config.toml
num_key_value_heads = 2
hidden_act = "tanh_gelu"
norm = "layernorm"
positions = "learned"
tie_word_embeddings = true
init = "normal"
beta1 = 0.95
lr_head = 0.00654
warmup_steps = 200
final_lr_fraction = 0.0
train_tokens = 416000000
max_steps = 11674
MLP neurons of a small language model. Each row is named by its layer, matrix (up: input weights; down: output weights) and neuron, and shows model dimensions 0-255. Each number is 500 + 40 x the weight over its row's rms, rounded and kept within 0 to 999. Numbers have three digits each.
After each neuron's rows, "fires after" lists the tokens most often just before its 100 highest values on Wikipedia text that the model never trained on.

L3.up848:490571438479523450511509521546417556552519498439513536482520530520514580488390500483493457515479527529486521461520465444481445480460460502487451471530487498522581519455508489535574544442489467536469510484509476509484529479481458561481523486467389521533561578522531516528508463479550476443466517442560506471570513482487535485453495526480516460486494482543509506558420489426540457461406509554485513582401508495521497524544450449502489561497585481484553553503546520452542564488557519469516521486545486483525531546443568557565524502495476462518520591429492503538552454450563530480538428398523462546546459502518497455425546523454476432482533449500571436501486472514492490491499494468449475541501489459514487499502515559479504491553496544481492470574538481484528419451467472
L3.down848:583430513594569500533469497465466455453548523457469435489466493456480499548529508532508531471533514430468493540456419486543512510565490533469553490550546506492525498396520498562520442524447472566589524506545506494433496477533494515437538489541555507452540538471585527517492431527509490557449452414503499483523489501448527557503479499489465544532555515425519495482477532497537531422545546490609419489484547494480468534516456473497545533560605506493454443473557420526495495525521480454475546504508517522487488598499502502458498482482470503418536468527484465482489510495465434476456438478487415496524477558513451515527423457485523515549449428471507519482499440482489536509479540545545512536521495557475541478448507556476505532531458517505508493525575479490455400479473445
fires after: "c", " c", " C", " G", "ess"

L7.up971:471520528496421488483549492506460489516452446529497538562554491527498513550506538454379417465475469465527495480540451520552511525511468426554488472510443566462483516494479555466554508502475443476455514443519475552476497490456504563546506557456487498467476561559499555536452519476484508436502515579478415457521570553498467553498498515472569480526461562582496489472533512436538538473492519565473456546526534505497473488532615539498419461485492469582498544468511557546534493481520438541481501493524468475455574501457460443566454485510492491469474497515617508470522468455540491580467508489523433473469488502429502482473512535471479470569543487495452465515531492546540529573479483502523447433510465492539529504516541475427488596507423475442490540462546519483577481502478445
L7.down971:434476494606481531446544477473485502509436482536442532590483409570531483520480601512423467512560540514541524458560553526489508468521533479492482462506459449464549489504466488433558521574482493479512499475544503451545482510507563474453515537440458484465451538494456536567431505522499530484543519535545460480508584447517492509550483483501477495568524471511412489456560494483525457457540508496496456495495521593469433498496414558508562551494561505504416453499422555525538499531487456483468511473577474523504526467503471529509461463474498522489523470586499502492471490430519491538532507516506487446501506552506543501450552512543544505466465535567499474488562492483560533468414497504426464493514501466583484504581566496491484491476402487447432497440497467476596541523517519
fires after: "\n\n", ".\n\n", "==\n"

L2.up572:503539488533421492518507537462510561429381509584463500431514517506486519561494508541473467468506560522511509504480388510497515444482484516575536491474498511493515565469482507522498434555479461524575550488464578508538461500490619499497596528501456525495480539539569487507459463477507515466472511516484530472484597558466481570524527498501465477493598516529485496432522477518493466505554500505580543499481438534540449510445542500522475465442508431487480540407490488451516499482488473537511563517521471518458563547487479458510474487418456562540454494495534512484490537465477523553439443475416489453466487479506430498512454521495521506521483470456541554488489479590555567545463545445505468498537475418446515521571467491498494563472396472465495471510562519540501535499565508
L2.down572:435476503544491554433548462499496513482467430591446493522498504574557465518477495569421430480574506544537506442391486452466533511510541532537522535495452487496470542516486464497544413543455513549524520465522532458544473521520574537461506540469474497572522454432496491524505504537540507520538507512446501508501511488505532540513507463468434441580521435550481476476503421475461498518480496526545555503442521463486405491501500520454495493511561568515487517461467523434624505538462469476518502496529518479566496432462459536481491482544499523530515443544477517540454521509487470566561451499404542503443466494442549519425482460443504574494538481499550516549514480532540500596467528471450478484548463460536513433484480499506513539493448524483472437476565530584567534427496497
fires after: "\n\n", " s", "s", " R", ".\n\n"

L4.up92:445483502474510458441508531516424464436501405545470493517499542406414477435465556555514487501502533537537561509542444469476528489435460510494487473531461473471476516519472504527483459480513537557576558512483512487477516474504417487546492567453505548543526572447465479502600392455525539485507536580588480513508495442478527507479498527461527519489442494484536437479466519487487456537552518516548478524492560501550521530554444459524446520455490524539580466474585485531452512523507463558541514510484494496529516582492479469521507483543507470485486456526559540577589460551542591538426512435525490505468454551520552461519448492545463496561445498484435421527471518534527518488425503504492530508480480517444476483568500496477527448488503498415460430506433497503533464530554504
L4.down92:547497535492527513563457533484494529499485543491380525515504478424493498461507550490520549504473516508466469513503523605504520542515465555470599498492543497446520535534487512505507511601432502470523488494524377454479529527497444529570530490449577504481497497524486464544506443500517451503565484504526484442492494510464533492464457486567570476510447525454544427465539620504479443545479498488450538541528484516544466460445445464480393532506495502552503538523511475465533472453548510474513531478389464452478517479500514457455519542516478522501513455538482474514497472541494442490536491523490544502483452504445529487432488549457471479555488570565504503551540504478575555518450550466489533543467478571505520483500438445556456512522437533523528422422425516474511567467460594
fires after: "c", "g", "he", "k", "ac"

L3.up357:480523524534488473454517376478527496514484518462492504563486479521552442536514521490486466525554548495400512474498527456509459459436463527517485531484599497496462518461549480599529450432492463528435573463525501509502528483497542474555539479516464510416532478413466490517430467518500493472474508455509525445525546527505522547556466532481493531483559452492446506543506494466548476509562522488492557547527474466494499454549574525433436488526610533439527556458471466451460471500535426581520520430574486476479491452557499533498550445533494536470478468447513498423536500434524542550573495380553478473521448458515458523502497530524539534543470452561518556483482557506436512471530513506498493558542476466478506516532496529479476549512538559475429536565547456553495444499465512
L3.down357:535496496525543500436506514500450550534446550466519542518535488514544554504559543508536419529525477579417436532501445457526494464525489498516487507506510495486476478439464493556425409504505566480508530429416477552481500576525440525496587462515439537472468600512398431573511488472508459492446538451513523473489529492437446545464453523566508515506502532483507439479491580510475543558478518530500518539505546452560521535495497478504493484472520446484525508507487579577455472511490519471534539478472557485517473510503494541505496466587555469520542469512519517505530496425394454499546544450478484537524448485570452531464479460404545540462528499497512538515423501475539543538523536570530450459474539531451437514484521456416518500503518447490569431479511502469450557528495540
fires after: "h", "i", "o", "er", "ur", "g"

L4.up329:455426462461473468466522546524488475504499577498465574490445529376478501485516505413535466471532542504532535528451552511533469508485479496478465502493539485546487502417427548451533489480590476427454499480526498533452519510492455476544432521564472528552532568522505463546451455524491502435495544560544538452519514447535543496501511527547521594465497532499476548505505487523423473527441402583480515564494473509530560540491469517537509529564474554478480494517501414485588494529500504477492502523498561496518484507503471543518524453494441489515542501448571491454524536488571535528505501426515537507548541533535516470497496583456501557427482504505396381481465494475567495526485448504501439509499401473501522484448525544524511555494430477472501496490468443474455523481580490
L4.down329:560499507513507561435460554465501475475476543506584481565548514498437444463529506504498509460463557509557549515609488479473462465485484435534491436484487509445483544509477517488563476470451444425454503558470534476524481512486522476554565531565491481523537528478514498469468478495441533618440457533499448569457449527495504460509516436486506512496514559537490478458541487439468502471466524516533620481519509438470450529508524464596569473510540430451474467466467427512455455521494552527527564487533481540552503427477548518516502480472444525543493468464400502470441493453517476504569468505518524460454436534491534515494539513521480457567524453551492477497503544540425490495504505518482537546592488507409565476492452511520532417513501526540469474531467514497520515532598563
fires after: "c", "av", "on", "at", "om", "r"

L3.up386:477449493519499471503526520586433504455430460523556466525504461501518464512504564534466516510459472465515470501487511488484544511491468516549489527504496462507467502529472514511513529489494442491505470438599468531526470435461551527453521528503520492471514541531501456531447516525513462581512528517464478426483557509471517472535564447457496596508491515584479469521493528472497611461445506515522618554518511484529441545396499517500562452409456501576522484475486465553533488535526410427496543487511425493534453532537529511566525480505486560430459463512526471479407433459531519559550452467480413536509464577501480461502505535503551540503553475539494476460476484496549573545472505546505462526508450538528471507515537507476436516470397464492543514434490510524588542452514571
L3.down386:456393564570525472440561518519473517463470480540535445545472485450528470505490579503417480501572485511511507494471527493443497520473472520563451568522470471491477487516445502459519534535465490534522500492562497462521500480453499467418507510466503509551520488522484478548436444550564492505550525533506439405566577532479494543554569490496504517532504513547474446483476503458499533446462472571594573493504520532522380522444494538503531445427509485559479507449433549557568503528505446438534487484511456507502499488475539532534488482532553533438506452588539430490456468433497528540516410488412447474497480550489492446542527467488527518488547521485501449513490508496551520551484481525491511474530487500573457453565577517454492536459415508488518491492511452507563583484518543
fires after: " ", "\n\n", ".\n\n", "s", "==\n"

L4.up931:556572549475500495571535497472492478524523519518465516467534447443487461621476456512472462427536494510515491515473421520551427499496465529569547455492507512426442519534538481505540526491493501480521489504492602499503494499473464454455519487538431451542433466530487459512465506439459578571546452491479518552466475545461418510501422497427505534492481510494476475480516532479555464544571483533498538523422486466478437542426523485498580525567496481495460519578505502561561472511536499438475542448508504543517477602510448483535549482474480460498468510478483517508481521504551373431434515494518479586518497561434460515498557502483534465511489452490445492594499501474562500544451493537470514511577534480477489468479543538591500447467569545536497511506472507480536448481525483
L4.down931:554459497531525492510528478545471471537500492457481488455460464503511470510534559544559473482545512539500540564520458390494529516528429544411463533578533582522537538500443469467386471450467539525496455474490534541607516470540493550514502567499459538562497492528511484444495490458571551541515440440473512451450515529510490467451470511487508490508518520559505590466578467540503502497558517470458525489472523429571458474502570556396582508540489406531454519465501426473533472503450487499451453491452547462530571559524503488554477532440457545446532535508541519471422477480486532509494451501548524516512535525502480497412495499521411462500431517454512473574498477469537507555446461497507487502447498489551451445497481523451458527519526520527508507486541500457545529549538500
fires after: " t", " T", "b", " h", "al", " "

L3.up530:474460538534498462511511454525487480544562540491519510506375472501501509500440478497532515542524455462607490453431565451487395496496521504509495572459528515498501549472512483524474495531454447506459500506491450539493547537479482577518490508506417493525469530467520467577479507500564433529517480482570535470489516502538492520521570562494431466481551489430498505517523512463517489488550473492426501464528412561481497573442585514508503489563509389466547509466497526534504592461544501494565537472514513530519526485484549457475512525528493466521530400581624530448503458588427509491520424468518453491540482482491536544495507538493436539572469506513529504427508426466468548506543493445504482477512509494548507452533518540546497544492495462471507498484496494401406476494490477
L3.down530:527492546499505551584517499569529546477427539450536457535505475533481525471458421541549543496563474500459477478468539472524435505465529507470476544558515393504491481478472462551508578473470446494631506566457560547494483474595461420466500533421563539379546493478483485461506477460511495473522530544516458460511492545521505490500531484505507508388533528503549513556519455510456448462498498429523530437458462555552495488562482489516465494535510547543554550423428538466428455485537523438471501404521512472551539466530487459524496511494540498523548476537451520561506517530547523485510514444438609481491473492469527445459440490455498493518517514494565516464497467454474549444458477523528513490503518536495545474455467483495569518468448482467529458512477548509451478486495534
fires after: " f", " n", " N", " ", " F", " V"

L3.up664:511551491451448489481614516448477578511550454510552493484454556467498449488431509446535488479492546543519509483543489537544445623575505462473448457555510548499431445511492478431518518551583556455468546456499541539423485528485495537498537474558497483463501511510507529578423470628558518470456504513525514527526439508488479505471494516563537505500524511473529515511470550535556498561451466483546507441488450489458457493525499523519457552537505545431477497499558499508513590432450464591511515547485518458521447530528457507514527504511478473471504528525529499474490456520543459518427487475404503524551468508441469585507482474471467520555459477419556441516481414502503528481536480487412560534504535441535496485457439498497499490465432517492532464466512547491529530485501446
L3.down664:498490479538394527516539492487525475558553455506485522530482567515496472493458508519481495497531444548582487487448454527502512440528542436525527521477473497478438437541512417487489429533610520450507485472578492484436537509540477543457537471481537433396451534467539560490480440591451474514508464492562508589470471523501545456455511490495513491485491490508506484537522550465506520542470469496491532519544471432543523486524549504499428536439436530524490495507520521462472529417518473482535610489552517410421501447599553445521480498521549536484492514519453502468429440485528451500503473515516481538487420528472539546523526512519512537555485571546523498476492478503582558491510537499467475488467485505538534458479415450527431487488493490608465514467481521488461554558511577
fires after: "\n\n", ")", ",", " is"

L7.up169:507571522459507538485537499498488549545562501482439471522452459501524610467496476420420438583483402566505541512584463507503515460498598516470498453450497492474481434530445533494566562476470519480441542465505517505554394479476525532489506552492554588558526535450417479520555559509545522497558471550451473522522550485514516499477469496464468507503482498501477539471519503512573505466492539480499499525531511535499445532509517456459522433484526489525469522485482514418535441511504425490493516467483546473627520501449529530532509435477468463584509416473510512530511478515459510552473502484466499557499499482493440532513512537456559514435549490527494532468548440520429461525491519513506462521461552486460469467510514496531408558450482498513473629482519444527519447472554471
L7.down169:500480517451509448534528500510390452475450452470505470532454459496536487435510538504562484486517489458539440490558462454481493565498596540484500477511466491462493472452440490531513545505586453514536484455447526550575538491535507552505507532536462559493416468528557460514506535497553513422545483433515510460532446446524570506522487591471536488499472505493562475515488477483471495476521478443508496512618466495486465510542494463521459491522458520488516383551521466491499519494541499523509485402589518486482543597512459519565464436550506489421486475411453569522497435506488476543477528475426501523498483544448504490546477533561579525545534464506484595494525466526572458455522535491551464491450554490500497445488470451539538513446502592548517515471478494518447484461513483
fires after: "A", "S", "C", "N", "8", "9"

L19.up61:484545445461510430489501403492472492467465483501558485492400521512508523507475533488549561519469486450472518508494486483427526503461500550456534545419504477561481488555479524562450499517500548491439579516527450508570495448565559446521555512523455477542481444516562576461558507578474458490457530465508507511542463490523473537513560530428494438514475448558525518516476486498537473446518433583426424550432523518524475491458485548507468552487501440485479538520503529461581474551491512502470429569480471434538453512550517492479547427479492510511533511460460527532422514530516580511487612479514460444523506466481491525490456505520490478509513496487485505500571510581433512479554480510442533474446546553570550441438531474459497450544451528528569516437526493495549513439502530
L19.down61:582509511446522533531518551529593427507512497564517518512530550551474522510508568481514464490510499470459491545432494538467428557502458551440478449506459501464536475456585523468532482520483483506511487439480523473465530528431479489569485481510505487525483497544483458493525492489446564550482456452415484518486549480514556479433501435570549520456523524415480486529524483500501533533492566570481501537526494460546534526461487525533500536491550502485450432492525530588476513620485464461421584460406462482431499542527470579465486516504540572477513525549485493486510519467460455492486555455463493513479479450479492589543483505450503487599414497468489484457476531465511494577522468490560492517506393495430502569516460512522434428459522501526514473435475506533457526555544504
fires after: " R", "1", "R", "an", "ost"

L19.up467:547541470469522501392562546475548472513552513586462477479476533534511500430493484493479437455499449569512506498500468459493516511571535514508461478535512560527607478516461514496468514446580461508519510542502572508438464496529589517480469538475580526467549491512527525448550544498500515554449480490526481526559545547568515527466490477453503510534504452507534468509463475358473558460539501531459422533505525525471454469507496486450507515507462509443451462608470510446550545512448482451544516488609530558458522411540620519542495563513480493445465526478549490489535498486468545473481440488542514472491474492491559446508521518517462525465558461529436407474420527508462480501489477434537498515524508472490451487510512486554451484474514491526517484402485546524479511486448517
L19.down467:561467568554486484479496470486501460487479509504526465484481420521417446463602509481445525532497562512500497532536570493493491508502527459522563452449566510459470421393484497488457484500463505500483516452524515456475530486490479508526520561523504511548397493452528490504469534520470531467479499474468477480510538427468519482508546433569547546515447541485487469512534463485502485578530594529415442482440507618478506474487497501503484565461528561563566507529560492483537537467470479538460482449515529429444513491525485521541501446486514525469449505507521523492431515562584483518503519490495503524522503466486434541486425518530477599550507511526434545382557558506540492424531487564518531420495459514545463457482531526495545469461506517492482501531486578517397464562504497
fires after: "1", "qu", " st", "0", "est"

L4.up697:461567505542484428543511438463567507492465483540509525429451546488553481497519419631497474576489482556530504581544471549448476480515509417483471499510536506491551492507546521489545451492471528523470408472494529512477596533441518455555472480478524547485491490428405463478495562556500513486525516518502486471554494530500420464537521482464462561474530470481487463463479525467489577532452472504543560518536553577509473513438563480466501467536469505461497495491464402603508502505525529583494550487471492500455515483513506521470490566466500430509521471546554580487486478527458427546456520555547498531546435487462491499520563451457431499538480531546521401472588461437484550507558524494539490458567532479470500504466503505526496542476484508465497449511451453467529515476530497
L4.down697:497496463444566538552432589503541491557428508529502532509554475490498436527528608479501429504527482504571498578521479444505465607506486514533531549438568474521510514480509460522547510498564462481495548467498498481517474495507488488502467533506524518521550432484445476510518524518509512466546551477494562532574503526431410529530573518610417469468489478488478507451449510522528487539465531514460424547496450479406496481499512415487509570521547492583465499459496453467513467495539464493523463512460448474393466533505573452532499527504455517502510529445456436490442548580548527475500483533479455510504512469500488370532485477482522488518478449455493451471498501576469506526416495561510488517538545463500483438509502513502484520508441528536596496580487515517486497473533525
fires after: " Ch", "il", " f", " F", " th"

L22.up451:537475529493525503501437459478483528536484531466605465504553475449475511490549459486462517457489458560472441432476533485515456449370474571495473609506510500530481489484489476605472482486518521468507474457449538479545492534535536479534495462522437543436462445433486468468509510527522517513509553488570547473471488536575521500551457490444482488512514486468500531446464513490498483532491487513519511479510494451535537479497394421483572497475551500494506473466577552497505491446603546491491569510483508472530529487561477546513463528515572481524505538536516537528550424451500492523505502488522403427462401488478554506470458560523492429546589469496567466495524482503518461527523520502556513542426508451504572545466582509497502528485409532551466504540564577511492459488544485
L22.down451:510506515491549493542457501459566523554496485453591490509560524469544524419452523579445469535378475508453487528532518538524496502453499475510510542545511516542493553495535512582433495441523478483562517439501525577552538473548540480510525466507471490448461404528496470447480503491543453441490551487487541474534515478584510484537480498443541486460539486515508473445471527471519466556440529488456603492531483473519519451488517493540501496409469533520587488519583561498508496449515451500445569472529464509558511483498511557540454490520520460469489493488520559498460475368575434553491501402494502477514452503469506456458475567518551405488515437504531471481490543475560475471524490480558510538447507474482476496496564501524529515484466435607456547472519539491446479467516506
fires after: " ", "2", "1", "ed", "O"

L20.up889:536459549508529516435631452523560508539531499520459518514480494520521551514534504480446554434594475507496511551485499526484508433517486518526419477479481498533545481469449440480465479453495433580543530524480551462502440481476481442527423487526554488487535524551508531473495430486454539492515546492486441488500514483582540479454528489472480558550495547505525444459419483526516452620566487442467514487615513452481486489527528551489418579473412513427473474488498548537479485539558523432493554444535505523519457460472560529469475511540516483534489472467551474495479545548466540527506544519514464497492528534488532514490482478474521467458583541512462507517551557524458507475525550547497501509499463519503529467502512410427430417439565503541466495506482503555461509514393514
L20.down889:441547591482569482517543531451537526474478456500564525531476429524470463435485504461423492474525529479567503478512504510489472529499496482435533483501546461486535525471395519540522531481490516527558519542487545613517461523419501483543478466506456512528508442528542513482534500473557485509486498538467489499473489532450452506454485517445494522469516451527479481505474492545477544551553521489475424398525385526520449530562493503526479538414481538500435537519566502489504426487511551475536409451518464438496447540474598531533500465510481511467483401527490492464517499499494529442556575539558510470462499459423535564478496532466425539529513488469497564450518485436501510445561513475543530463522486489554525547529487450458561472603568511456494471504586522527514514491478550
fires after: "0", "1", "8", "2", "3", " "

L4.up47:526473562491483436486474563525436531522527507503552532474521504510492535434428498500383463510429476467480467567496501445488449531517411537487531481498516506486623548539526464579493525512494545486517485483461505476484498531528550548439472502513463471483520558489501551451523436486526570549522483567456482474537485404540524529449465479549495447506461566487492515470437552536472486500531433525495495570457443490498564515494475492593440496507510462509491514498493473511466544541576479510508537557557501509536601523475478525546503575483518501487524473415445511512458472499453497522428482512536536484504476511558459549531455493489486453495543427415492532545553539513584502438507432480450499410473401472550505546508541516489503487555424511461558502540512491506469452432549507
L4.down47:488551594453530491575462500487417540489544571504522455522532537556455523502448496528455484476458523508495399530530500470501479478479486586514526418486469480423470520494548439553486517583501423498504455480509497475506528509520519553442516489545462560514510553495467509521512455554527541519525478556509491503545466462473579505516523571462515490450431479562459551526488539447436530520468438495558554571419454501577449513437552545514493462445466471530491476507508531482443504518507451511485484506482489477524441486496465559481456567480498547490532511534399493500507426549485490528459460444389558452519533526524524541516489541455573454526526478576487558550461524489502489519396486446482476467559446536522500500571497438467560464543481505512487443508505525519492503500585480
fires after: "l", "p", "c", "{", "h", "v"

L7.up21:497598512528448476529612442496490520475464505528489512489474536454420460480451501517484537552513558503550496522520507517421450520563439493524544528498515505423464452473532462444541436512497490488406502558561526530496535543466456509499530495526467451498465528489506477454484487560548585465524505562526535531468456520486551504562457555509515456462462515544581524549510492564561467548472527536543505475526471413568451505528474467459551471482435478469471571465430433501492488549484524528490521554521495499510455469532454541545476434530499447449575488532511447505478592535501491495468456506474549485443473512459538446474481515497459531577569494492566467492520453577599497439480493439457584527455538447479442447488530450517536465481483548488495544509492535470484425529524492
L7.down21:477418536470441435515540492524499491547454513490509525500504497503522481533517482470528498481443552539587525522472500488477421376508486460477482475491582405550489466515532576549438487502517513502490511526567473409539470496550468496513460553466495568444454418492572533482463498494462546487468485472513526445496533483491508487567480526434472506517485436520605521522463471537582547540475510507505465512496502474513486458550481475482521505425463489442492511483450429493423491480569510482518487468561521535529506472579522471545511524596554512463572492519513482487538522507449509466458475557498432487486521489472522519406445545451512554475455477542492515497530417563572526425498511462559456492505465572594530476465509530546531490498450486475463562570511505506548519551423461
fires after: "\n\n", "er", ")", "us", "ies", "ity"

L4.up511:522435495430477427498547561455415567431505476553493537567544474465509504512563511509466463503439516426518519632511469441489500440489510537450558478487545516488521531469528516502553508495562454515470578445436610556518521475490456534493517455550452546526541533518389434527491459498517479504530561501548530501484572456482517524413549541498462498520465454512479529432547489496501542486487499487546497576399524488420502532471488478538462484494498475531504492505521494406548559462500531519506512517510568522478536537512524547525505466500542502482521529397516501547491467509547556523483460427495506548494515464471543436506500532483530470512529429483464472511470558523466508533490488516479509459550396508450474521452535538409502456566506469464488491408463459505525498511509542
L4.down511:529447564441478453514535434516452597474494474593451481546535498509523506425557576595496537504452509475485456520495540515487420538530543508578504549454489589489476504456552462519587499522518466521490494419503420461497505501454438443502495485510510530479583532484451573547502481464516484512509440544529533447484556538478464481512551604533517515475488474427499484469541485437439535536391505507530454537461495505508415572451508455533471430533517472527475451535525507476479518507521459540511586529502485547432521447558501463484490429419489539487502534566477506454426481478563477548459499464498480511422567517468507532512519529520497523548496522528468500519492559548501541522515520481510482472533516531458517464478490501545520506546432447476546436495530490543555448452480489
fires after: "l", "c", "ord"

L3.up969:477554529532522464467552496472515517519502511462487537547405547550558537435507495520411452469492451564418428451528535537454512511509482561480557496521535516481470519436519553533447494456527487546510401478537522469506512538488484508447496486441500434515472518428511553445489476475413514417482506529527517491505466561414509493513526560475515462430596482473488533517513450527514473574592525514484460483552428472550532537464507591481517427506559428518438590417527436553476499474482526569502517520504458518476527476488559537491450499510464554530514526479485547458520475492424466506528501490536580493476497488470522560543499543448525499497501494455481514541502473444504476471517498466430549550512480507507508516470537462571406500452530596444552542521499534541481527458494508
L3.down969:436536521519509530473503529465527547553523473421506590508489565473486514446495507446415507464560436531400361469560535524467532486470467552513527500503530501436475535485509510520420501487484496538543420507542506514472528535535516535422524465439540426460462567417509517432510480455473521443484463539523559490461464532412535479551542543492486485428554469518510526499501452524534464571548519521482485437537461472490564482503473616440533473468523436510507578438538489585459498478452541540469484518525480531459503454480527506502458529497471519537510536435486536480527524505481524537542549453549515465468525477529492547491490514506509484541506478456449488488473468476503471461534444519454534572546484546519485513462526461533446539468520560452576560476572473549545553469477540
fires after: "o", " m", " b", "i", " c", "h"

L7.up646:471494529441469518475512509494483433547522480487523491504494450488431535485471544467512491416494495528400509494522565596445449493503434552501461495533523450497497490520586469449525498581481511468478523540533444472454451503548548535446549442542459480526454555488490496477506453491451505496545508513485523542470468576509498531454533525404481493497523456474503535440565531488507494530529440456534483445521526544432466493434560511550482502525563522492411521489551539608432550448497508459489544542536551507598518579556493492508561555445450478484479405498524526485492458425439520455409506517583437557516481505490466509502572510526523472492515451538497476514542457547571523499510517536503479460463528551490424464448522567517539493531517520443532547479463515504468545456532467
L7.down646:470533459487493517528456493511525483547553523564495480415433502502468436511524505562462561584480508588466546511482492522419484522525468536467391482503518501513482495512481530475564491581490495553468540513432465487488516465440544501480549480464506537547545569456450387446433461611465531577533371489523505557485518513533556474414524491472479528480475455587583517500539559438533473507460424480464482483500442528546520499509451511462537494501508555528466475547505507497484484572493472514605501522449480487471432440503498475483443540497498521517447520477465536547441464495564511444507571454500503546576496481551511484534520484572480429465507554481485542462525538469555456506489454405500525480529480477468517501507559507476466475468489486513499544455491490502491521507478508
fires after: " t", " T", "ra", "T", " st", " le"

L7.up171:543582488511494500552483478503444503412525521513495484452452498481425506424438480471523471510499553444559548447515533512477495514485523431471527459423494493494505482511477545510466508524498429464407467551540434475515493517534529493503520517451420491552462569534472512487540474424441537456513560467461545538472462513527487490447532454510557418464516588561561490438436534412525538503522547538515480511425562486533532521425451495525443481474565466519475536581560473486539503563531510536512462521503495500553435513471431558454541486514423539493511470466455511548577430544530464465516521509549518517432544540483492529558516532456485515497484422512495472547464511504498524562490526524474490439552507594564500480495543504510494490511454547425521471474553487484458415490551482
L7.down171:457443383505424502536514464499493463482545525438498549480481504514583525595513521534507477511470523440473460480467491517511559498469506570531478391593469533514438450474530425585454400535498418498508515464464423503417491466449586449501541485497544496509497464546471491491509467549502486521503471447479584551542519515454526427502497575473520482532489524499506500576412428475523516448520587516512509491520514552504528562505552500530558504518505523525440491550531549502476518496518501477549564453491511554476488525484475515493503503527548483555473490552508476518529464507512481479523548518459465497485510516401469418540465512516466430445478543466550484430542486526439574517496472486496501509466452476436448570550494463495542536477534461569435521488503527480544540460477544
fires after: "iv", "an", " R", "es", " Un", "oc"

L20.up988:529460505479476515458513489496479536483586460467411518411543465416513566499525533499503421495516504528480580472498534484507483518498449546430510499571541537511559468525504505465548528510608503511517513481475493418459489566559550496453505510460508442501456481542474581505529537442511469547476470520500476507453545485455426506598470461466534454515522514488538400522444491538565561455487551521472483456520448513497449445529467549518540509479456534495533492571505503484471542492496493506505495421508497499492530502604524513494553527484537463492515465462406501524531485508508472474513514542525521544525480528497570442508488464561446503492476534530559544493480528473565482551490411479525563401488499400416436426489513512464577568495573538472455526490457541533505469466486457
L20.down988:454519427511583498528538506541555506472578438517470466497523552612492419466471537408450494520491541494513582480494485482479485463465502479529471500462562466468526462471475493544474539494588546503482510594454488478446503581428479502532528513501460493514508576488486499439478483457462532564526507476552489530491492511392443512464458458530473469504580485541517541492491488594460499482418554470498472469510414497495514534482454470542449517467499559555513468483455524511503478469473470524549529496528605521527514536510527462447519489500529515523519521503515513539484519480548481541457455453513535543442493502429504476537475516540498569488463527497378476530476498499493542511515495598559430524464522462495437523447493460425503476525530505526499542468587581491543550464400482
fires after: "0", "2", "1", "im"

L2.up536:488512552533500473501529508499477514462512443499537527463515529495470496468454542467466440486495459481448440469559485499505484570534509536544550472415490580467479556486521564518491453552448495531530484493510496533417526528548465453442545473465480468493402526404529524440463402496456468535438529510527509446478478540420562515514551565536552451443553497499544487555477441479564474507598546552488449474501510484611508513452491505460473503498497444491492550438427429551509473411488490544474478566540507532605535488526492526514523506533532557530454554510491484541510449503519492508476524501480510498497494430481489532520463546450440510511510482484478575537485508457564445469534471498456562614516490535495487463492541528570490512484556506438564499464478476547479483507599506
L2.down536:460493509558464511468506526495539553472505447445534524504520489492492506450536506480389520483524474534389420464565488535469535533509500556454516500526513540470484556512468520490460440541461540510571475537509520527449538516499493546413541514426483403533417488451451525485520467441442509533457485497564490442428480536561551466516553516469485448461570464506503508506508407479530475513589574527531466521502507488550516452466445496432526488435451472494530568470494434580494409486492498555451510497522563488509502443508467534501496489538514510531463556514499535482532532469519548513468542445506478441462523431511546523494521505500469533542565485451489507464429495465550460461467468514481585642518515573528518465469524501542496506478563528461524486483526513568545520574517503
fires after: "o", " m", "f", " c", "n", " In"

L3.up214:493522500469502538539533502408540535475502578500500465457459484548544503512526471494490459524525458512581501538540475487512516516527558495512502472516550541460479452497553512511467458497550494578501491512481528525438475521479556531457491532538538536449424536499525497500485481483528514419510500570477553448586443482532464500359535473496444449510484515531432525464469522511511524512499538425428493531512494475498434498511493524584501510468571537456458612514463531519482455465474373531512489542543484525564554596431445477539443499563489496495524486516464458466493428475489460522517535536451530513431510537433413522528506435470601542567524483525546512453479440515450472514517490520494501495525493527502507519498493394524438538518543430479495522437487551501447543448551504
L3.down214:489503497503494540565518501463404479489517479513509494502448509550530481595511527460512453490469450490552491530470547510534511481490533493538562429520479507549434482448544544564464475444591541490516494509544589550407519539536455487549523580519487517465407577549513535490503495449550451424534508573492460494521453498500494524462499540453455515518463594538498563451465512463523479439503491471461481488437492465528502439580471491496522543494444500564447603508479474495443473507493438527484468548498437536484504573480523472503450396516475555485489446534423413538548489457521483513452500515470443527481538536468442556502524411523542524539547491487547585512493457502497475487538531519486458468450440454443461525482455464505515505554488496500512509561529553526489513501570456
fires after: "f", "8", " f", "9", "7"